Part of a small language model's weights: width 320, no biases in attention or MLP.
MLP neurons of a small language model. Each row is named by its layer, matrix (gate and up: input weights) and neuron, and shows model dimensions 32-287. Each number is 500 + 40 x the weight over its row's rms, rounded and kept within 0 to 999. Numbers have three digits each. A neuron's up and down rows have the sign that makes its largest values positive.
After each neuron's rows, "fires after" lists the tokens most often just before its 100 highest values on Wikipedia text that the model never trained on.

L7.gate475:523465528472464472470470483522532501525444507547478515455524504484482472538444479459467499481465432510503480490607569502490516432482476499455465487483500479449470472429525461476469490539466478518458547510493442570394506442613532496507556427498509558542497484478513541519511451461573531509454471523430447433446434383510557508544514534503491488476443441493454452500507515447517529458485468505529519463527439590397453461563587530533461478437542568510493545498466557593540458438541484498474502536581531570485449530515476540527584470432552539521546548493491498477467527460447475550535496523442470429542450518509498522562501460524480550472476562571520487481424450494495550489588467525484496486506533481445560506487493464509518514509478448528458524507534489552500565508568523
L7.up475:480464500496537508529514438454496508502490482469464442546514497510455602570483404497512549480584454516549492539439460496397514513502430509525484431530549532529419496482470492490498504495495507500528588481494457541457474489468527511474551513472506493521437520468533451478511489525492444490501458540515465468483462501495501509528500568542514561556452542475465548573520500441462524509446537447515524541486510530457507552510456520419425495510431536492515500510481505526501537503513452478458470363512549533481430527483441461420489485440564490531489506507481540498510395436517459453550472559462494547528486528430469516485511503491506442523490565475544518470560462412468483426477464455563498545536461496523458555482518543495552484447546438494546472499482535534546483424491463
fires after: " on", "On", " On", "-"

L6.gate253:489454494564570514566501429520481544523494533471454452471518402418522506493417461477567439510469551487498489498461549436456530498493449526522467485485523541499436472578441515443487467528501497474559557513484462582438464497493501503490494463526544507452501478489418506505509546526458463502474421503529499534500410508473465595485379532567464451483603437572479482607517510551455527426450498440450483574490515523554499469559483479437478511498461500483528464463531435448496549469543527500524518485408426545482517523540507482469426479499525454508497531543486451484496476501463555475458575515472529544472578480481474579490501498507507518469497491573479581503466496475467575529543531521489534493515481513471523588545491508466515492524511503519441463553492512443474556472463577
L6.up253:475568495517479485535458467576520448583427481480461464475422530486434492463479523483431512530480507485509506462521456492484637422518440506493490473569472522544461539508558504502430487459546481421527533505423592407435559588519477489470517502498476479493503467533499505537465487502538463468455487502464417513487475594562509479492537444547494536522529465488421455582501529529517479509486505494451490472493483538545457477549551552480544501507485414572473519475515440480453533462479468432492429578543509451488473516571541520479481471509489441486521481575527473523529509536509534555491497479527516490475528453542480521462495509408470440476423471492469472436557501518524534473489530477487485474534452476512502535479448465505488452467510506508534488510505453515521518430503512
fires after: "\n", " L", " (", "L", "c"

L7.gate37:434496512484528523519503476506490487499414431529494507523499542487471515483508521500565501551550515531483528486547474485478515540430399457539495481440504484493524541499502530437472563534510557491614575475533473524509501517433582510501555473478460449514440495479527496492495524497440494477526430469488477451418526492482440482502446526522400430509437492538509532528571508492477486535523509549485474543510550390536467511458535446470464513448453536537508440530541494472513456450527506451486464477516548574593484496490503516512586513506474502356474470479556474397541505486463577465492569527495476490469474569504481487441493488569495555499538460524463468431533435448479576476452448549478577454533442508459499440487538508496531600545438506448449456505472481502504469505496488
L7.up37:569435459494520484415487422445427504451483478500582452558535494506478511525547476474520524550476487528582591528505489502445488558503487538460489489497513474508454531572515505532449490476563491456475570557545506496546496530570475446531523471503473614477487493484454468524492560541510493497513517555498506513501484511560475526507592525502523475503426443538545480487522549481475492523505473481555573490509509489473448471543385503525515484496558482486514568507527497436443567519488513504446537543453617523540441463490511511482442482495444569457539515513477513512526577523495475472544507516496460532541473485503497495523473471502516521470490433510568622525535551475468497494490530509493482545546509562531443488530458505533560477462609538500432446475525494424456489588488544
fires after: " $", ".", ",", "$", " ."

L4.gate459:475487496470474508467537542549502464529470560399491497574465439524567518563495404460437506513525480522438516510483522523443475435450469518525485510534528418597510501485507475514458470545516546448476528547560504512410499516521512470537554449503557568553480468505510519531545397454493490501567585521500437465546504490456495538507461470640574437447500474454499494494388459465515511503495491482470445495497517465453537496502395455528450481424469535513512451512492530497488584453464490534531453478513494460440521489444489450528442474439510517520520451449552521488448523557515445556442515508467532498471546535537485453433567534487529572487480461496536550507456471473488550482459499478433566492481440515514524412534519420536472491526503563517464477430517537501503444556453526
L4.up459:516536480438500524470484526566538451501488481425498530534437533523447485555465451507491469476486455500472499513438548519456482592476539405547588526457550444527542472463488465559507467516526512468480545484569511540578525507505488529470523467463556516548425507475467483570536508475563495469525447543438533522471472558495555431543486474438468507523482502447517438454478473462539480491512465542504506531552500500497545502483471494434464481531487539556575516507542431470581557583467467518470492522467516451459493532605486585499493499469417524528508488461590515466494462420502495541470468568443569443443456535578442543540466433501444520488465553479423436515503491473547455507486527484525521484547425477535485530506486504554415486523454557484509517436526541436461490499549555
fires after: "-", " 4", " 6", " 3", " 2", " 1"

L4.gate232:472598436564523490481512422470543483520542578517469461552510506474433483523503480544541499484515492531459471543564548498484561461423488548519537489581582469558538516497537529501499401542417557531441531535514473498506530492417473449550533563510497566525428486446462611476494481582545559511463474482519508527426506422477567478508531446521584471544466497471491448505524476570536505500497486575490473501466509443444473441560539518507485438462502482471475467553472518527495517609536496546567504510569491463474528446551480510596458508429476476480577470519511501456514486446501531518505511433515528507519529430491475515489539505480511509492493513424513456510454450356497491549470493497506459418487529536430510492571485550511519433530545490464510486524478561494544525504541505
L4.up232:474573507520631516491496541460548489484514483439548516519468513458513458511487510571505451528522528479480514565519507514501524527463503514449503531549541511496490511519512429458557512485489453430410510537468506509533460447467479412538576446534511539516497480515505546455500502513516477463448531541516559511442475462421528554520552415540526563478444478589458492506518519543509494519474516469496490521523542460496562562412522529421523522398519478439493468490501540494585559483556516519481517505518553459499553496541485434491491520483461499504487499530542448474430507456490568530505489467456512486581503525478535511470460504574521514488492493539518494550477445520503539622504494463395495538464437517439498496544442573453509609392537471576527490529448473465487502544469502
fires after: "\n\n", " the", ".", " Website"

L6.gate39:520566464479535556547459560505480523532518508531512455505461516459450439562487491481440462540486545541553458520452534459515492518499429409474519456477502508490446456461482530455420523561469485520486517472501537489445474468485476509530484488498554515534515501492477441531496510542470497509486511436528478455482458447500477453418501483567483556541495575518454535574537491510467451518477461518511492532475544509457431466518485472533491544531470442538526519565445487464596558532495466444484448507571540457525553494509466513544529421457512500492563448537498526434520462491475507495541550483470477507479499453596481585500492535514455533522515503468500608510484493460383520491523438461523459476442507528490475499599490410531413470470483554415449514512389540546488502512577480
L6.up39:500438503506426507482523555512552504508531522533455454489526520498583528446485573510471501491448566492516503466474558479489512545519434412458493484521488491489566507533551505493470489432484538468534497462418457505510416522398490543535528559485553493460544461502478502550513453498496558500498529448476439415482498528487482490457473440532503483499507493425521523497496526462428429559583467522501516544558523494526440503541591551492506459576528492418431487555498601542535551469507508514507483463530437543606465471569477435497510461588521538496513482501527482484492451535500482506517448500484560529476515426597557525490533521525436475410550447508474526484585442466468446494433442631484497471564492469524477507523527486493488513554448511452516543520503493442447490536470462
fires after: "\n\n", "-"

L6.gate693:461500498481490586516497476509549543435458533575489528538492485520476482501553477414475543448474464502475457532445546487505460547431455503529534451535488427528458560470517434485490518492496492575474445465498472540501495438562484498509461544490600497579439513535409494558439490430427463475406519452433472475482569490481534433514521491548460512455522504500526503477531535482510502467412495454507504473469526598517513437534509486490502437505492527486524539499561425517489506527459536466509472473558418505498466555503494486557554629495525478525527496515514512526488502470477523474513507479453481464498526550472571445528509556478543480489472474525527526538516553516550472538566428470470489544487493477447500455482490499521557513520474495419489518435470567467409467583516536
L6.up693:526521578473519466439541466429535490555498474508510494421479511437471481524523541493567475494540493484537426516488522497516507476480483478551592465426473435521544531454531518486497569492465525450573554482531466510470523492564532497488555493550576477542457493491498531494516465451492432477526503454461437498472531537435547467568390512474546458426456439441452508466537544478499507534474518528563460511427558539448494508510512515548450456463471513509550446480496439508533542505504466449440523517510596564513515525504491522487525541467481463493534479466509519512556543435412494505563549549512464519542489432504503497497526489591511505466479426458551530493531479532542494547464427385478505503549518495507467455558468513499527483464518491475456545539474461495417477510385430
fires after: " on", " On", "On", ":"

L9.gate122:461529526444486508455452505539565503508536479446487522560524495468490429551475534502486497504548388474499501501525445472446449514492549578504485532529491524463504499432443512520521529495452519529441474553513530461494517512525508489480489548527437556452534549434483509468595479484547493542463472509458489567584525464553526471555457527464507525476495500475501512477483500485563506501571505497489585571488597518537567494481533540491473420450593480541537441417559450478474474474483529512529400434530476516515443421504447493494513563513529454469492478497428504452447526427542465526494412475525502412468505563553487488500474588430482473478495466530506589535543555474534551518472493475523515494443421466518510542579501497469558511468449479385514569469465495470486466523531529
L9.up122:479531451458577552480485492492470512494582546433467462553426478589486537430512478509494540549442476461448518471445482471514556459527498556435529550473471416430438472487458479538524479524486518432528511565474496444516434515526502538515508497448545490435549529591457493566490484451437469447545476447455465587455510538472489427509507554459492459514521505474530477542474449475484548442496541511539454463509612519562484497454439517520550454523545471530456449553481497459497470513562478494493496483445493529528507513471492499599541552507485463567490510483486516494492491484469450524448427468470527548549445536512490535492503485584535520544457513498501557517489528561482493500555433554545431545489492536522532490465483463571488410493506484545533514538482539456496574515520544
fires after: "-", " |", "|"

L9.gate548:519499451497516502456465511536477426466511449558534442532518488536455531509513437525473502562474458526453529516502512486505503521507520490482443502487526477468497532478395457529528471501477473495520478541479567415498535507501535463499440418532490555493485399488491476521505522560546524521508457541522460517551512474421510426502533438463513434463527403506520518463492494498559468518422538489522500517529439462461456494548561427543564440485517515530507553522492495551448510529527460511493440392445572509511527499489480434555481513503424485477429498488460469512529536554518558520545488540522521468490497414450450515541495512513490467474445550566546618494486505564520458470423457562427486458486460502371524537486469633494465474449539474530504513518498454500511402564496555
L9.up548:508547503513470504503532465526422515427498448446482480484507491479526521494585484543462431456471509537419470509456533429549466506525506544434480519508492444546470496474498502516461490497510444519494518468464485459493524468508548459475453504456480505507551515460506440503525474530619410473585524453473476470505418523520492460590515429453597429487539491517487492515486497493427520542512506455433515496482406561449497443548501491485481499588443479491452495480489406515490449486469489490530553571436544501502477523474481496470520551509505603463498529498412461591498562480566489496511536559488518572545511526476487559484462563520441506477452517510450492504512514527532539506461450537474490463465532517531529549502417618475420449486512515501522525536486462490555495596583523
fires after: " |", " (", ",", ";"

L2.gate783:461547506555516513488438495475484472479531484521463506493551539585420503482461515497540526546472517475483506465534469506504491500508446558476427534497457532443480540487516508534492565449517482476609493459544484508523505553502450544568491503524480519457495447523512471497496505502476571580469478503408539537536519509531442433505516579517438456540429518538507490455561543542529466465499468514558478509474452544584520437569499461628437512500507508533540493570479531518552572501510437490482519545528499473457526550569510516446534533427469465539531507470554497543491527510464498448475489454517500431496560504538533466430475474483563501538511475495376447535481549432527472406485479447449564486555538482533440471571460657552429562461472539464518539484521505508460497494498433
L2.up783:498453528481534536587559492463474499453516459432535533510453544515461503527513496569502510508442564501552560500513492495558489464428507534529567513461434526432478537547378534513467527456444441528541542480482520534531526514493505461564467454441549533471534497454518514501495489520525440548516484465441565486566513557477432441508468540425482471486560495556484562426452488445456514594554475443476496457547543506548455548511477538595503494519468489491506484499509391521510507480492419422482471442514546536489494529447430474560559442509477542476460497492488464504574491545550562480525520516544493450527499453472525502473450566514507453477506504467483556463534463492599411484466510502491462521487449574504528487526538418534491516550461536478463481495574480480486519515456472
fires after: "\n\n", " (", "+", "|", "−"

L9.gate653:468475436501525518503513497462500475509526504518436512452482505506571498485483482516556532475516554528478507450463430446551526475522499518539488524449521548490506510544557473491440415554521519532457401470516529530536515546441548549463482550415522451564496558486465514507541559508505532471469543513530494558454512522482561410537560506522449439522514494563512477517512486461463440508499407522430489480508532495475531438451522507561557550496482488547443514419489492512518530393528458516503498562520473427450525596492515461533477483511523511520506476461447543531543481494501495472531523518541491488452510545529518481560552526555493555495546590486503533461452513591487477485491482449526453446477472514545555540493490487468496476521524421498525529544526541480508512604491443
L9.up653:470468487497524545489488552506582538544549511521542528484558473492537479467488559454436524480477518537580551485496479528531553469520494429496470446538470537412574447488551529527421513555491460496500451510494501528489474548505573516506452460541560475435551507517514546492483521409501521457583461483485551507474427486475501494485459487557482534558503465503626471509506496500463486531509559545463494538508487496591456586533535473532518504517499483490488525473530468568525501566530486495473449543461478511506542498535546533496503610501493530493458476532509525570516480503489536483505431434544512512526546456491494452510568495470506494464442513471516581449530513493519448416539530421519491470450494506438481479542422447500581459552474517450549505496546595497436471490586477
fires after: "\n", " |", " 3", " 4", ")", " 2"

L6.gate284:574441539506478484509465518474522505486476524517555577564474455489620439509447481559471516521544487568592496516507459517433428596455437489518443492521515536469431562476498462502480561463534475508455546533505570506489545456515524505489468451497590506517484455463498522482485535465526479483547542520468540511520523491525488473533493461477523461517472447451544428509512524492530513534537469475491499486485455518470518417486546408546451519546523465518503455449518519553510559443508533467408568544457530465552511538606536507559458488395511486574489506514533496474504441530535489523502488511488513518479487474484514586484494508564496444563521491481501526432458540436493522512557474488462568535556505465442444441430491527450445544503516505481564495552524494478507498530540442
L6.up284:483452538451455560529505492540511462470561541467561491451489502473504542471462488543526457481487442574492533478473464508526488514511468461523452540602414564554528473481469497498496484451542496503535507537542599482481521501522547495461446518564591659498441443534476506579499523504481516462443507502514505574571497540535521480574485450510480440487460490517549430501518466416518534374524452495498481488460423505430553463515482420445531539533484524522533466513510559509460556481486532483480513518422517564502465599524485451464479507465526522476489479488515464469487470466582494482433548519408492486572460511494510535504502494535436509448503447545537566464469512466508530527477480453427471502542419465504560540494499466504449521492526475465494465522491555487524532501462517
fires after: "-", " Song"

L6.gate735:544576496477539472518592459497494555477500456551479528512517508556511438548532514528513541489489484552516506502487463516454455538477426463544447479540471477490560493496500497548560539547519499439540511540473489434571446483522463429452491505600531466463477460462469468546504503493468529548532490508467514501452557585530479485537470498444482484532562485496501514505435449458461547462495490488557570508454437520511507493489492504501496479524436535512458485509446533497506499559568480565555458462498523542411495504525469558445542493376523496578573507498576480581498462536480484517423606499524504520532482545560482505437507454552527521559485516453503531545624446527483448448453514492488475475488458544503493412566447525460487454530455471469534497462473431491566485441508550
L6.up735:516508466488552466499547414548495511573513564475521452508558402503514502551490536484512515481587512444571491543502463488460509469437465480462381591526483500548468491564462490436510565485559488496547543513497554516452489498428433452529471478455482478531536475528506498506459506495482502512572477547422525517564493511494522496473460514454567448430557509580528447556447420513508547497473505511525562538471515471527450515540398494504508462512493464538495518536486492505533562493472410430519481447549490525512477514540495457516562498511466510487498491540503478509541545498564536490462552519479550502525421501499517511474529521530479505468469486492451520492483575469508496508510484468448585415477514534470420486548554449570510497514477436513535466476495474439521522551536497
fires after: " |", "|"

L9.gate532:559472474432492473499466533517575522536451504527518428457594505538552484515508460541442508475482457531525506494447457514544514502458507599471482457521506524413565492399513552519510534445518579516457462551536447488505463559561553593495539545516578479479550467450564414480474535582501485454525466539438496526519477505467537479533507512521494498521475514580515508447448515501534526477446417529517506479493485545539536533468479473500462473494485517488501513544477476508468434474556561476459453482528491503486463536422553558483411506422478471527474542505416540507508443478525482557433524519496524529504477555567508479482447448532472545468504482489449493485520559487534522520507506501491477417453424498493505546508513503479539473514514535475519552487505438485546511475583458
L9.up532:547451497449443523522476540643526448512455528524453538517485501572508514579462428540452471492499488502492483508546509532477476423463426516533548466536532461484486475519514533492496564495501521541503450459570512515479461557538469551456433564501518503513591544488481426519422445524493549529495499507499515568547503520567497488524524588523552536554520547492482561563524478517490492423451476481472491608472395507468494534489448495529537571489483481516501519528569559516436467436500521531457489468523507468430531492525556526575465500533568471555501459531511518475489516490556488502440547453465572517480507524488518463551461494514480477495530550465491482407496561423530472511527425471554521468466581468478493494520453466485519547558564550580501515501435484442494446528514548
fires after: " |", "|", " anti", ".", ":", " Al"

L6.gate351:507476498564478480553497456550469523499576545569545492514509544498458497539565452499526572458530514521520471506479486469464487581503444393536547502462422460497471536463476496512475543460505484494489395452444559419492466520597444488539467526483493445510409430445517508526447407518481474446536396491500455498520509470473502477520521521474422535498503528481546440528461584510436491579462529507487482577474534443467434465497555567517455541496566473445470508576572512489471491489534484498473465421492454473463489495527499470549517477467474535542546461449504531505540559490468498504577515494508579491487505488482534505460533473507461552560487486485544561511449524451449458506486467551519530387440527470445465508498488476472587460496500452534494502546467488471498466525430490
L6.up351:544488476551485437481531485525502532477552508535547505535511540480494529475578396532511584437554516477493525488462556476521492557531460450564488468451445514453505532407491550445518477489503442537503460472470522479491409465595525454490384544499516504448444426486504457505459413539533507445476463444481457488543542491488503473515497505508462519495548543446575478517448574489473511508513476503479489564469522428471489484512564571522455539520586459492511495538558523568461506441544496521467423450542530505489478472566476524598503468500435546512531505493460552509504502525449566570545503460483554459515510497467540467488537491558444539489541471523507540548452506470480485549467405580461485403437522438477463487518531468469545471567482534554469496501440534479541466547434490
fires after: "\n\n"

L6.gate241:452517509561555457442484469483487552494553513509548468491477526413518438534454601534549517502495511456526536490429462434534466556508406456507491474498527515463490493478491480524507581498521482527582522539439511528527498524466569502516549537576513533428534515505508486479445436581480447474537465465451486539515516481477478503507482436459546506477483490511420404530474518489524467454513505580486530473479499534592473554503556525563508539554514519477496498512587547521552450469531469517409504515442418412548419530513493470520581512483567483516484479443510534489434439413530501562456503487459559491515542476447409560542480535575517499459484469559454494516490551504607497498497464514516482506480486460509460442574468481534541493523452441537454537466487440431458405492503500
L6.up241:437417509420521533499526485474523476545449444484501461441486472481564495484525511480500459467456442497479489468513481455531534551472466481448507500512550542437470515584496468533532485523530431479477474526552510517468469590494524566472476521458537534451474493480452526501473409539491552466468443491557458478457486511509534553520393437546519485570492472524551514536432448460537542467504468540481552463503534602554477463502544581530491494529432521532485545449486498546521482472492577436475516444550486440480472398529480474589507516518546472478500497447485475576491521412471498456501495514527501513550529544489518548506497457487509467497562477452524493438412506522476540551535518464460570547451451424457499422481615489492450437552574512514465490500513452561507485462473427
fires after: "\n", "-", " /", " ("

L7.gate802:488527509457488563539478444541506469543541510569438481557535497484565496551541471509399504505547432442545530491488510399560560447524508495551513563474487501407561461566457483489518559420544486485459505503518546481493385475507443467533572537542462547500494499471491465482524481502419481464509547470443462520500452455506510463523428521503531512475511449504486550468408484495458566534516489574493472597544562563580536511478442479494427481539523506550508527535345534528461534546459467500547494467489456541447491512443544540435473538497467506536490478482440486508533496460500496543516466447522476482496490495510428492441448454476594523500488484517486461527484520512515447498507472486468572508523548540483488487551542443493488497466525551452445563477535510533461501496497472
L7.up802:553519529530508520543418435511565494447524496480481427476579529515494507551546485402550446545508495525510454519528438512470430379479557473485465522487486518573484480472515517521539468502558478521533490495425507540507481491561563492484580501513575496550509490532438480449517497463530522520580525509465530587503583488509520479440526422515474507531487527535515529488558435491424530515452471499487418545459460412515549468429478461476470523567509450477510500492545581481513492555429497462495466479555594500469535492455575498509470548524458510484530538466481546503471466506485533485474447626544482565502546511443450491471576532470521486511497517473528562494582481490492480486505443530493563431560510471458563527485460469449466550545484472522529577542519441523499519480424526
fires after: "|", "-"

L2.gate603:428486465441511476468505480545572502487415542502532545531446486466454492465565491501497455464554525514522430539521554494569515489456459486572550516484508502451596501538468455514541501539468495496507501513457489504456522488547475450474474508520604499558500455602516492518434488517486474469480514545506515509520469568556468526497420580567483534467491515514498499531508498495543501541544465480569516514456497500447507442530519508592440547555451498462546502464460569523514452509477512531503469493554505562536547455508482423492511434493450470497495501530529514435537452440450434438435535507558489431467548475562552505465506475486530479485424491489438543483564531530549559547542472492434531485485450508482508491530515596569453541420500492486445491501525508429558386506516422
L2.up603:504476444460540551493509442562499491413484503553455517457514510508533518432481531535437450532608528511498482512506518497549477483478532529505512527447480510475486491532516426478534454543470506538414543534473526527548491482517453533491518560478487522498504462568450474488458467496555532518522487499549465492483460579576532498560489492469479562501528498553470532534486464528587506506538432527583499500522514531446447421534480529618478526546489476503487481465528490492475425497490473442453531500488542499483541524458553400499471454502451523506471485488564556456500480476521472536549465426503526442520588509568563537436588469475490461513529506531422491494532488500521502544532480507493507497522503474474459516443450559528524463509450467505409527493530448492526472566422520
fires after: "+", " (", "−", "–", " conv", "("

L2.gate729:466520506496514440512504468561501530467555534533464595547434517548531523508483476489477545547499520494492450470543494520431503490549420505508553453548473468501449457483445558488467494570440544524560519476490530569586528488410430535514489546441476549557423421454522487525532484518524485489623470525497525460494558575523474478497536552572509461519524498447474459444449438460466511477460509467491417445494466408444561543510491496578485486541482541530576443547524525507494579515492467440557520468484522492556471522526535514472531489478504490531527497398514473466507455569492520531501516547557451507488478426445495458536535452526446528474473436553470508510434458525412521480456482483495441505504436498430483572528539527469536532495507471483508474513517519403396524531492481
L2.up729:569488465484524508480467489511447500439516504405482471499531518495592466472483474474519445527525541493548467476521476531489483520516464480496450472465444471502490456431556483520485488576458458459502540530485511545503470514454496488505513555507543509417450483461512499479488462591490505554525443473508502436478579542441559493504466521497474518561549539450510534443438489448434449525453528504469438459563493496431536478454495468479499526527515505579544383582515516420479565455534544424526483498456478486531502511506573481510490535473506495491528466412475472444520494468461465517516521487486542512453466494548478579490516527487495518491546420561420480474536451484491457484491529492605494526486582513453474549507493458510432499479502468518543544541517636502463494480502419
fires after: ",", " (", "wh", " Th"

L7.gate125:531458491458575525468521489505475484484542582539515541481526532530486503542530449468500507438497526456571562506548512506498461558443494506485438596463476512443546517491499408475414514508458454537460511486462524540457459500436545503446522507469536538507482516476548472494500540456548447478502482383474520519469483464506524586548503474501541416422493553537497499582474421560518398521513445555475496542453588536484479503512504575476475465515468520544488467487450526533523484455577497498487551413549477519461501432534536510506449535436529452448538431527458486514488484503545517502463530508469543479498459477489577489526506522449492493501533547555489528502497550584535543412510504446440531432482531494480432506512461478487480501489447556498515493480463519487488528442515510
L7.up125:523494599484518509477594563494414499459532512588464515484525530494412468515466514415491468490457507435491564514486449449506466543404454475521528543465468427461561470425522460550515458516537467513535452490490503474511515491511415552472515521428475492485504539584516550516456536471476531443575536543483514565488463432468523460492528459483493478432539483500520548453522452489559485585567474502498488490542501531588338500531545572544555491469527487463423405451494546484500502567506508429481501485552424507496557476489486513540546538571451449467558447460438499503484479482515521483507496459494513466571503524491473474471481488486505505481524540515478450519490518499599559453468490542483567513533561553508466518495497475516565464508546488443520492492468535477564588490500576
fires after: "\n", " co"

L7.gate577:460496562583459570455491446441507498443458516479571549519496476447441449542422520554550431424507471491497586497452487559560524499514495485446472469548505529438557477528511453526413471494504463440470496575491515455507462512464479429444474517504547466506504403467432370488507489465482462392502536550494504552482530561507540513438462533558490504456498513479455497546452493480486506501523495567519474494556487505531480483510500512535514481478509516510487453565442428514481566490476522575494504496485523546497477574407543471418449570498517549523511533510538519474565525497516481488486507442596501564500526558549552489471488504472485526465541521497480578477488457421559529476540506518523476515476464450464528455547499476433508496557535519511526483534515534449443514532440525
L7.up577:437540525557461523494557482503512478475439536498454452495484548498567489468421475486502440366491482456488490553474488511532489524505389530513452500490506527508478574501506508466515476475512478506525512547443454480491478478491524437462439514550570493463542441463469418500544506574551468477496496431467492520482469499477516515513414401532471475509523529488480501622490533517456455481415455468448549552542533505520477523459522562452546456472542448484470492482478493509522501528434479510537497509462476562444553598551531487447584489528427502557529541513492493422502591493528489472564533472522467553521536581482544489495466511460561506448484490508459460478567555499503530496483523562491492460510435458417499526529426538468486515514568468476556516602462530472525511457435495
fires after: " |", " (", "′", "9"

L6.gate83:532573495522576439522516491448464504552526512513466551536492466536519520506491478448470531541564483522486467508466483523502518543543473490411388511503467519450460475500578509461503552477503464510533465497543467523530442500504467474490460538468486443512475594535473533488505500540538508485549409585560485478529526477507464475447529500457476546496531520418538517471506514520520495469403449488427487514536551385473457585486540477443496496499521518481436480503453533451483559512507448463531575492532541525546500548477476500532504523488508537527474463526484466452486474461546469530521466484436469478469412486449532546491448517563498527461470490528528472495478473442529573539464504541482533518537539523473522482532478445478473565472494496506510461524485570410634510566514565
L6.up83:541532528527474501478477480506489567478470569490510545525586484508467533484566471453537579518472561596519438462518485453465480484539544508514488428442440502474396530451653456444509495543489399469478498562522543476459492484519514494496535513526455491514517537529414453486503488532487502505529517482563449422522507489502493478520486490518534443579512509502489508565520462489538462505492456494535529508462524517463498503482493542510442463450505522477497515529502529463561501491569447441539493472536508510465464535522493474452543468496456521497523534589475546469418424522497469485514517517457529539421421554451449545539485465483437461492569526472392620518524543467556496497555478466541472497525548520482517583421480539481558555568497445466510523458550511541544557545482527
fires after: ",", " and"

L2.gate587:529443492456504443426489533538479495522487465535491487492480537476516525535481450475485430493615488473479465500499503500483544426508571538531471528525468438399568545508501500525508556517469534512554503480481518427533483552479554467544464479460495538427509544455512428574541496490539477507497479471572448428535565478487544563475520462499500478477604544476587477538475534553470460488460521556538557503500502471492493598457521478518516604495486430516549451500552526497515534490450549502592515493434469508496530472618509492475517493549469498470484428502517468388514461368498424498468522503484489465478473488545461527528472503589534480454476529480513538511454564541501529515469497527519519515462408501443516532549437428515429549482473484443496534501440512451452451467530559
L2.up587:450495511474501523459526541494504458543458474532491513533466575533517537497475501524463486496498485443458512521505488488525541482484497522562500513468476446467520519469565384504517490597518459426497494536542529585466536481493545475506526486497485519444502553498369466541477484552520476484541453481555503525545568521428520516517562472457481515535556575546600473508518573506472541479537524506500507504513537522484577556436518531457481544468429500510466550506500440556490553513453487523498477517441504485509462516554456535521477542550479446403429438536513492454492422504472481475458611516502480428402554477521521491498485554504470517412608515514481526472500485502495481466468558440513520518473447540426493513532488462519457553579442482504511496509438556439451424492502479
fires after: " (", "-", " \"", "\n", "\n\n", " Hen"

L2.gate434:520520518511545408486502553463584475510529527498499495478493530465501526497501523489483480531522520506571408454495523449531516411492478456514496535507519542471554544587450474522437465520552497554482502504435553501452439492493492490451538464407516515481468457468580426507491516573532517484499506515547445457476513505514465452364470493536371520440498446526525468496474433510538462512463463466484494521395526498589476474448538503516530551489491524525473486468497456497574480470505527500502544502487465472476514518564500547516497502452470463512475485530545480468511556506613469443535512481497477447525567521421473516456424452566523464501519548566527473407527485546505573433500525439513445610551457523503454532485468479554465463530477560508567454517487570554467621491484576
L2.up434:515490471473513540440510489495511594479500529524563546522508471487535511450412460488518446440556523475470425538524470465531459432488503457593470493441504530510524481524530476497517564518533492511481414525496470531501517493509502398504534532509550483455529503405487347542502451488507497509514452497507547490542565526507481489455476425504500485514500531461457471530429424505559519514452512580445513517414456511481461517532545516579505484498446588505411468453569533533547460479475523519583461462553460498483510532498494459507542477539497449469480567486526452524468411566528494535458473484480496525604533466560554514481499540474468558506558475430547419505560485520496531478514488452456462518541538516485476557554525510531567475461468543500510515471487437446533480539501553
fires after: "\n\n", "\n", " two", ")", " the"

L9.gate433:473479451565444568484434500593535489511462501496500559551439516479531475447535539513438445512538520503528574496505475507583495553485459482451444592490421500443480549517562489564488530465562528524538475518517505462440498503447546484510594449506552518535488465500504510564526537495587522465456483529510457512481433445523479506502523463442547517435507466501511520492479509436527457512366486553493521489551493449493498512456457575509559492533448428480521485532497461441476434549499484428483525486506533520489464517509418515484482467538482502450553529515458424465474525470515483487545534512479519421523458442566462513552444445524499540517508529494458490498524560469485491497471505506467458476463520479518520547487535439396495502465507527522524518553524523560440464525530444
L9.up433:455487575557505531610524481493459537508442445574499431472462541506566439505550490473510488531546487529501483524517503495487485533545556439482499487494497487468443525486518490466532427511430438540491495506502580468569480461553580448451474472484556498413503539452474510538548503531557430499529552553478534439465542462481536541527513496471501442529486498480521500526532557513493513497539508485521476486471572519444615554503462500509515521556493487489528443470528475489457483484450455482434451585510498488490470572453502479571502475516492547446508486517564559464450459474457513408464510537547562445519504451421506503492453566447487545515516547530506567416512534538561562496485449498501543408451474504517475550511494537493494526454458442465558538429551450513466550516504530
fires after: "\n", "|", " |"